{"num_hidden_layers": 9, "hidden_size": 512, "num_attention_heads": 8, "num_key_value_heads": 8, "head_dim": 64, "intermediate_size": 1344, "vocab_size": 27640, "hidden_act": "geglu", "norm": "rmsnorm", "norm_place": "peri", "norm_eps": 1e-05, "positions": "rope", "rope_theta": 10000.0, "rope_fraction": 1.0, "qk_norm": false, "attn_scale": 0.125, "bias": "none", "tie_word_embeddings": true, "parallel_block": false, "extras": ["capped logits"], "init": "normal", "init_std_qkv": 0.0299, "init_std_o": 0.00704, "init_std_up": 0.0299, "init_std_down": 0.00435, "optimizer": "adamw", "learning_rate": 0.000827, "lr_mult_o": 1.5, "beta1": 0.95, "beta2": 0.98, "lr_head": 0.0122, "max_grad_norm": 1.0, "warmup_steps": 250, "schedule": "wsd", "decay_fraction": 0.664, "decay_shape": "linear", "final_lr_fraction": 0.0, "batch_tokens": 131072, "max_seq_len": 512, "doc_mask": true, "train_tokens": 911000000, "max_steps": 6951, "dataset": "wikipedia_en"}
MLP neurons of a small language model. Each row is named by its layer, matrix (gate and up: input weights) and neuron, and shows model dimensions 224-351. Each number is 128 + 32 x the weight over its row's rms, rounded and kept within 0 to 255. A neuron's up and down rows have the sign that makes its largest values positive.
After each neuron's rows, "fires on" lists the tokens most often at its 100 highest values on Wikipedia text that the model never trained on.

L2.gate844 [143 106 154 100 142 135 128 109  61 118 169 132 151 171 106 130 108 150 134 154 171 127  73 155 150 159  45 173 112 107 105 119 155  80 116 134 130 109 199 130 128 111  96 222 107 149  55 100 167 116 192 185 200  99 136 174  98 101 155  72 136 170 149  79 149 126 116  99 139 122 111 117  95 113 133  77 140 128 145 141 113 112  98 114 138 106 161 125 163 108  95 109 102 157 193 136 115 111 149 141  82  95 128 153 109  84 151 147 151 125 167 167 145 166 138 119  98 139 153 146  95  90 128 107 144 152 125 109]
L2.up844 [ 82 123 108 163 154 137 122  67 141 163 137  84 132 137 169  79 169 160 132  72 164 131 119 177  39 100 168  76 169 180  95 131 136 121 170 152  92 120  89 160 118 146 206  97 149  82 130 129  88 176 120  96  64 120 108 186 138 124 108 166 127 106 120 135  97 107 168  93  74 123  45 115 112 144 131 174  97 126  76 138 181 117  83 132 105 131 102 193 118 138 107 107 130 129 161  87  95  86 140 125 102 169 128 162 153  80 115  97 165 121 140 136 111 112  71 135 137 133 144  86 131 157 104 115 128 148 127 156]
fires on: " with", " against", " for", "is,", "is.", "ium"

L2.gate32 [137 102 154 116 105 200 124 104 124 112 114 116 143 103 104 124 162 109 162 142  75 108  50 156 198  80 118  40 139 130 105 119 150 130 192 157  91 150 110 159 142  80 151 110 150 137  87 183  97 125 162  96 188 165 104 160 117 184 142 130 138 114 139 179 114 107  98 109 116  83 160 118  87 123 186 186 141 124 162  89 140 172 147 135 206 147 169 133 137 126 192  80 194 134 134 102  87 139  82 151 151 202 155 145  40  96 125 171 139 129 105  93 135 112  58 147 102 155 112 149 113 123 125 152 152 125 135 106]
L2.up32 [142 119 140 121 167  87 156 150 159  43  99 131 209 142 169 137 124 176 140 129 195  90 172 170 166 107 125 121 123 165 118  74 133 133 147  75 148 110 168 152 154  90 122 106 133 108 126 132 187  74 141 203 132 132 214  86 156 119 123 148 118 131 129 101 112  90 101 145  39 114 160 117 159 113 130 132 112 125 124 116 181  96 139 118 131 225 107 111 185 188  96  89  98 136 154 135 139 156 140 136  88  65 122  62 172 107 117 126 133 102 134 175 171  98 100 108 147  75  75 129 175 150 114 124 126 123 136 103]
fires on: " |", " of", " music", " recording", " County"

L2.gate639 [179 133 126 157 112  99 108 145 131 133 130 156 134 168 120 132  96 148 146 105 166  79 138 136  98 113 164 194  96 110 138  57 118  47 196 139 144  68 115 179 102 101 146 167  68 139  95 144 114 126 108 133 140 153 107 127 120 135  60 182  99 143 135 129 134 135 161 135 101  97 111 117  49 110 108 147  91 133 152  66 157 159  63 160  97 133 168  63  95 163 111  99 216 150 133  78 106 113 124 140 173  78 131 109 111 164 170 166 191 153 120 148 131 101 149 133 119 131  98 156 125 161 124 195 181 163 121  90]
L2.up639 [109 152 132 155 166 149 167 195 147  75 155 121 213 140 122  50 133 141 132  96 125 143 165 150  85 126 120 152 110 127 121 130 176  89 140  72 150 102 130 176 144 141 147 163  84 157 104 115 113 132  97  80 180 187 139 109 147  98 154 157 112 147 134 154 200 184  68 154  99 106 151 177  32 165 157 165 149 113 139 107 126 116 118 147 175 126 125  75 162 141 144 131 129 141 107 124 140 124  73 130 145 128  84 166  98 128 132 112 127 136 111 158 127 186 164  65  96 127  48 193 146 121 165 130 142 125 145  70]
fires on: ".6", ".4", ".8", ".7", ".3"

L2.gate455 [136 155 173 124 128 114 118 125 159 150  96 127 153 121  90 186 140 155 170 149  61 112 144 154 155 160 118  99  69 140  58  75 143  98 195 170 135 132 152 154 128 117 101 175 128 126  59  59 124  44 167 123 126 135  90 143 149 116 165 114 137 103  81 146 142 133  71  69 171 185 176 123 124 167 116 177 164 166 156  88 182  67 144 153  86 155 161 121 132 118 157 106 156 115 104 137  91 155 150 142 176 187 109 127 199 118 140 150  71 132  96 156 165 169 174  83 104  77 151 104 149 116 169  91 119 182  87 169]
L2.up455 [ 91  86 131 146 149 115 143 149 116 100  94  93 171 159 144  80 120 161 159 155 101 154  72 118 104 173 156  96  51 149 106 142 166 102 137  98 172 115 228 154 133  72 125 188 180 178 119 144 110 115 135 134  81 181  94 114 125 107 109 107 105 151 130  67 120  88 153 112  72 161 214 165 155 126 112  83 137 151 169 100  75 134 147 144 128 135 100 117 110 161  99 102 131 166 102 162  97 166 105 107 115 111 100 134 149 103 143 107 136 111 142 136 133 160 109 118  66 161 108 118 163 124 174 119 117 110  97  61]
fires on: " |", "n"

L2.gate489 [141 134  98 122 113 123  78 132 110 161 106 130 136 136 140  94  98 145 103 144 170 118 103 182 144 124 139 131 170 136 124 212 170  93  71 111 182 104 115 134 134 163 153 107 129 123 117  59 129 131  35 156 128 163  92 149  96  82 177 125 162  96 144 135 170 134 207 114 132 152  83 116  96 174 116 148 149 177  65 195 140 141 186 106 130 127 127 129 187 121 104 119 133 128 120 159  89 163 106 125 104 153 159 115 146 162 136 154 195 120 105 151 148 107 114 146 159  89 220 132 121 152 170 146 148 135 161  85]
L2.up489 [ 97 112 167 153 128 113 137 140 129 140 137  90 106 155 135 128 180 143 151 165 168  94  96 169 108 151 157  93 153 167 141 145 107 140  98 131 195 136  58 141 140 151 171 154 133 162  96  97 154 122 119 133 146 166 122 122 124 110 146 114 107 145 135  85 136  96 129  91 139  91 158 164 117 150 144 136 163 205 117 157 160 148 152 130 181 142  79 121 168 131 123 129 129 156 142 138  97 158  62 117 101 174 125 164  48 137 136  72 154 142 181 168 123 108  27 117 142 153 124 126 116 113 154 164 184 115 107  83]
fires on: "ost", " de", " |", ".8", "ive", " 1"

L5.gate277 [178 141 122 104 118 151 145 162  81 121 191 110  99 149 105 146 149 111 170 105 141 173 128 127 111 175 130 159 171 124  66 118  92 102 125 124 151 152 116 162 108 134 111 138  93 149  94 160 160 122 107 135 177 124 110 107 141 139 119 152 193 106 133 165 114 117 236 202 147 135 107 130 152 142 131 111 127  81 102  74 113  67  96 158  99 132 120 187 130 155  84 174 156 135 135  95 170  57 155 130 157 103  70 100 153 176 150 109 137 105 140 130 136 131  99 135 116 136 204  72 131 156  99 154 131 108 141 134]
L5.up277 [139  93  98 116 128 159 184 171  86 136 168 150 138 144 153 123 141 140 163 138  99 163 124 112  72 176 132 147 139 142 100 128  91 151 106  95 166 182  93 201 121  86 123 144  69 108 157 136 100 138 168 132 109 166 123  88 146 162  97 136 149 136  99 103 162 171 100 189 118 105  34 132 180 115 143 157 121 121 105 103  97 106  96 134 109 128 149 122 124 115  96 135 200 159 164  85 110 125 175 160 162 140 189 119 120 189 147 164 118  97 180 119 124 127 127 193 141 112 186 131 144 147 100 187 120 167 154 123]
fires on: "S", " \"S", "==S", " (S", "===S"

L2.gate1020 [158 130 137  83 131 105 159  50 130 124 151 147  91 148  58 198 168 149 129 106 188 150 122 182 149 158  96  93 144 181 115 160  94  99 109  84 164  86 136 162 106 158  76  81  94 125  90 105  87 102 129 122 115 159 104 113 124  69 127 134 100 119  98 164 160 108 118 142  83 148  75 142  94 138  93 122  84 121 130 147 130 167  52 104 149 106 133 184 116 179  87 190 140  86 110 142 183 165 138 145 104  95 171 113 140  86 139  92 129 155 168 110 143  91 125 121 127 137 122 140 123 155  46 192 109 114 131 114]
L2.up1020 [131  80 117 127 130 151 121 120 121 153 139 135  74 148 102 151 160 181 123  93 136 125 132 125  68 103 111 126 139 163  84 103 183  65  46  98  76 120 148 145 111 197 113 170  71 128 132  53  54 166 163 107 118 114 174 103  77  85  93 158 116 142 138  98 143 174  91 156 118 124 112 173  64 126  90 119  95 174  84  45 132 108 114 132 179 141 126 110 159 162  69 120 157 132 139 138 176 194 165 162 128 125 176 170 130 130 135 121 157 179 165 136 173 112 115 119 117 157 133 112  82 138 134 194 103 146 153  74]
fires on: "e,", "er,"

L2.gate770 [134 107 103  85 111  92 162 111 126 143 154  80 112  88  83 128 151 137 135  84 160  79 173 140 111  95 139 145 136 106 140 122 106  87 123 107 121 115 117 138 112 201 100 179 111 152 116 145 131 164 188 136 130 154 138 123  96 131 148 114 132 139 106 140 175 105 151 176  93  73 100 154 128 122 105 132 198 158 114  83  74 196 171  96 145 104 119 126 113 142 137  92 129 125 119 230 108 162 149  73 108 131 154 154 152 126 105 148 104  56 138 115  85  74 106  85 118 114  87 133 119 131 121 102  92 114 120 109]
L2.up770 [155 167 124 115 112 115 160 139  90  93 182 155  81  93 157 128 142 116 119 115 132  63 139  83 145 122 100 170 105 155  74 150 111 191 109  79  89  82 190 137  93 150 134  91 135  89  94 134 123 163 139 113  54 128 136 113 156  75 120 104 136 110 104 104 154 123 131 155 100 166 136 135 136 132  64 139 142 110 112 128 146  93 146 158 142 135  99 129 208 183  80 164 122 135 119 128 195 128 107 137 114 134 148 116 173 127 113 115 209 147 119  47 153 156  82 111  85 145  75 115 136 185  90 150  91  65 127  90]
fires on: "er,", "ers,", "er.", "an,", "en,", "as,"

L2.gate480 [157  83 150 183 147 159 136  99  80 140 114  75  79 163 115  99 155 123 109 117  70 146 110  99  75 178 100 108 174 137  95 165 220 135 132 126 112 168  83  79 114 152 146  91 148 128 139 125 121 158 177 106 173 158 144  95 172 114 105  86 121 139 248  82  82 126  78 151 112  88 162 118 143 112 151 100 150 128 140 162 178 147 116 174 132 168 176  55 143 131 141 140 157 190 113 164 131 145 159 129 137  77 119 150  97 106 137 154 126 125 135 100 161 169 143 167 126 136 166 156 119 104 155 143 140 196 109  97]
L2.up480 [ 69 151 107 119  98 105  96 140 160 132 164 111 164  99 127 163 116 141 125  85 102 112 143 145 135 143 120 178 135 152 129  98 116  97 130 180 102 111  48 119 106 114 145 123 138 105 111 106 116 111 157 172 130 144 116  76 145 101 104  90 150 114 145 151  40 124  65 164 106 152 107  83 147  98 183 127  95  54  88 129 174 169  88 157 144 140 101 211 135 175 109 120 152 157 124 111 154 138 122 142 131 127  68 150  83 140 135 133 131 129 123 117 184 182 124 134 116 155 192 173 183 125 142  63 169  67 115 137]
fires on: " K", " O", " Che", " Dae"

L2.gate368 [133 131 145 134 123 139 153 183  91 124 112 112  90 117 126 113 116  86  94 122 144 145 145  96 158 163 130  98  94 146 119 176 140 107 115 141 171 169  96  61 126 167 157 177 133 125 151 128 120 152 158 150 123  91 162 136 109 128 119 134  86 110  92 166 133 147 105 152 149 168  77 108 157 138 133  67 144 133 167 124 186 170  98 146 157 115 121 127 124 141 109 105 112  50 131 163 150 137 128  99 138  91 132 147 159 125 108 106 150 180 120 122 130 158 136  88 143  80 131 126 122 147 161  99 121 135  74 113]
L2.up368 [117  73  86 119 107 107 127 160 102 167 122 116 109 107 162  62  94  89 163  93  75 125 100  85  96 136 166  76  90  98  37 120 100 129 158 151 128 140 192 131 124  83 158 144 142 159 119  92  96 110  73 103  87 167 131 114  98  47 177 121  44 108 162 155  93 133 140 128 119 137 103 131 123  92 122 119 107 165 124 164 137  65 166 135 148 129 113  96 159 164 134 119 140 134 102 175 206 137 133  67 117 143 105 100 143 107 125 169 158  93 135 233 133  95 133 125 127 125 126 128 128 135 151 137 116  96 133  96]
fires on: "\n", "s.", " |", "ers.", "ies."

L2.gate869 [105  98 109 124 197 143 199 129 134  98 132 114 143 141 109 160 128 103 121  86  85 118 145 130 170 113 193 133 121 128 159 127 125 105 252 171 118 159  62 110 157  81  91 145 125 103 114  80 171 145  85 100 136  98 162 197 125 109  96 104 101  99  20 116  94 162 140 147 127 121 116 113 136 102 185 110 117  55 105 118 152 147 159 123 118  71 137  91 137 135 152 130 113   6 105 107 128 101 104 119 118 123  57  99 192  43  92 114 135 170 102 155 102 160 100  79 127  41 121 140 139 146 155  66 110 106 140 113]
L2.up869 [127 145 143 138 167 116 147  96 113 111 179 127 171 125  88 119  84 102 110 146  99 118  70 178 114 149 142 163  42 115 191 116 126  93 124 100 189 142 116  99 121  79 104 161 134 100 137 187 138 117 122 147 138  81 132 194 110 103 175 112 145 142 123 166 101  86 181 122  44 161 115 120 136 137 110 151 168 132  74 106 113 121 153  97 122 144 127  92 139  75 128 114 171  96 119 125 100 111  93 107  67 137 136 126 167 119 101 158 149 120 164 112  76 142  92 160 114 149 134 142 102  79 174 112 131 156 150  88]
fires on: " |", " a"

L5.gate1334 [135 152 167 144 113 174 112 173  92 123  75 115 162  80 106 124 140 116 136 125 147 149  50 152  75 173 146 196  42 127 140 141 142  50 111 103 190 103 168 105 130  71 156  92 176 116  98 156 163  94 168 156 129 133  74 147 149 183 113 118 125  92 149 120  88  56 136 166  54 121 141 132 109 129 140  88 158 156 109 202 127  98 102  62 110 106 133  81 116 131 152  60 105 141 162 109 159 144 155  87  87 175 110  93 185 140  74 131 180 111 103 117 153  98 148  66 115  99  96 180 127 108  90 111 121 181  92  98]
L5.up1334 [114  84 135 158 130 170 177  63 106 172 156 133 133 105 158 113 138 136 163 118 130 135 131 133 121 121 123 175 122 131 167 164 117 102 139  57 175  93  97  82 112 117 146 157 160 124  85 123 114 117 133 106 147 189 133 141 172 133  89 132 107  66 112 114 107  69 167 118 140 114 140  97 146 104 126 163 120 154 103 110 142 207 137 133  85 178 174 149 121 124 157 112 130 109 142 163 118 117 193 161 159 181 117  98 110 130 114 134 174 116 134 141 136 122 153 107 144 192 113 139 193 170 139 157 112  88 164 114]
fires on: " for", " with", " where", " as"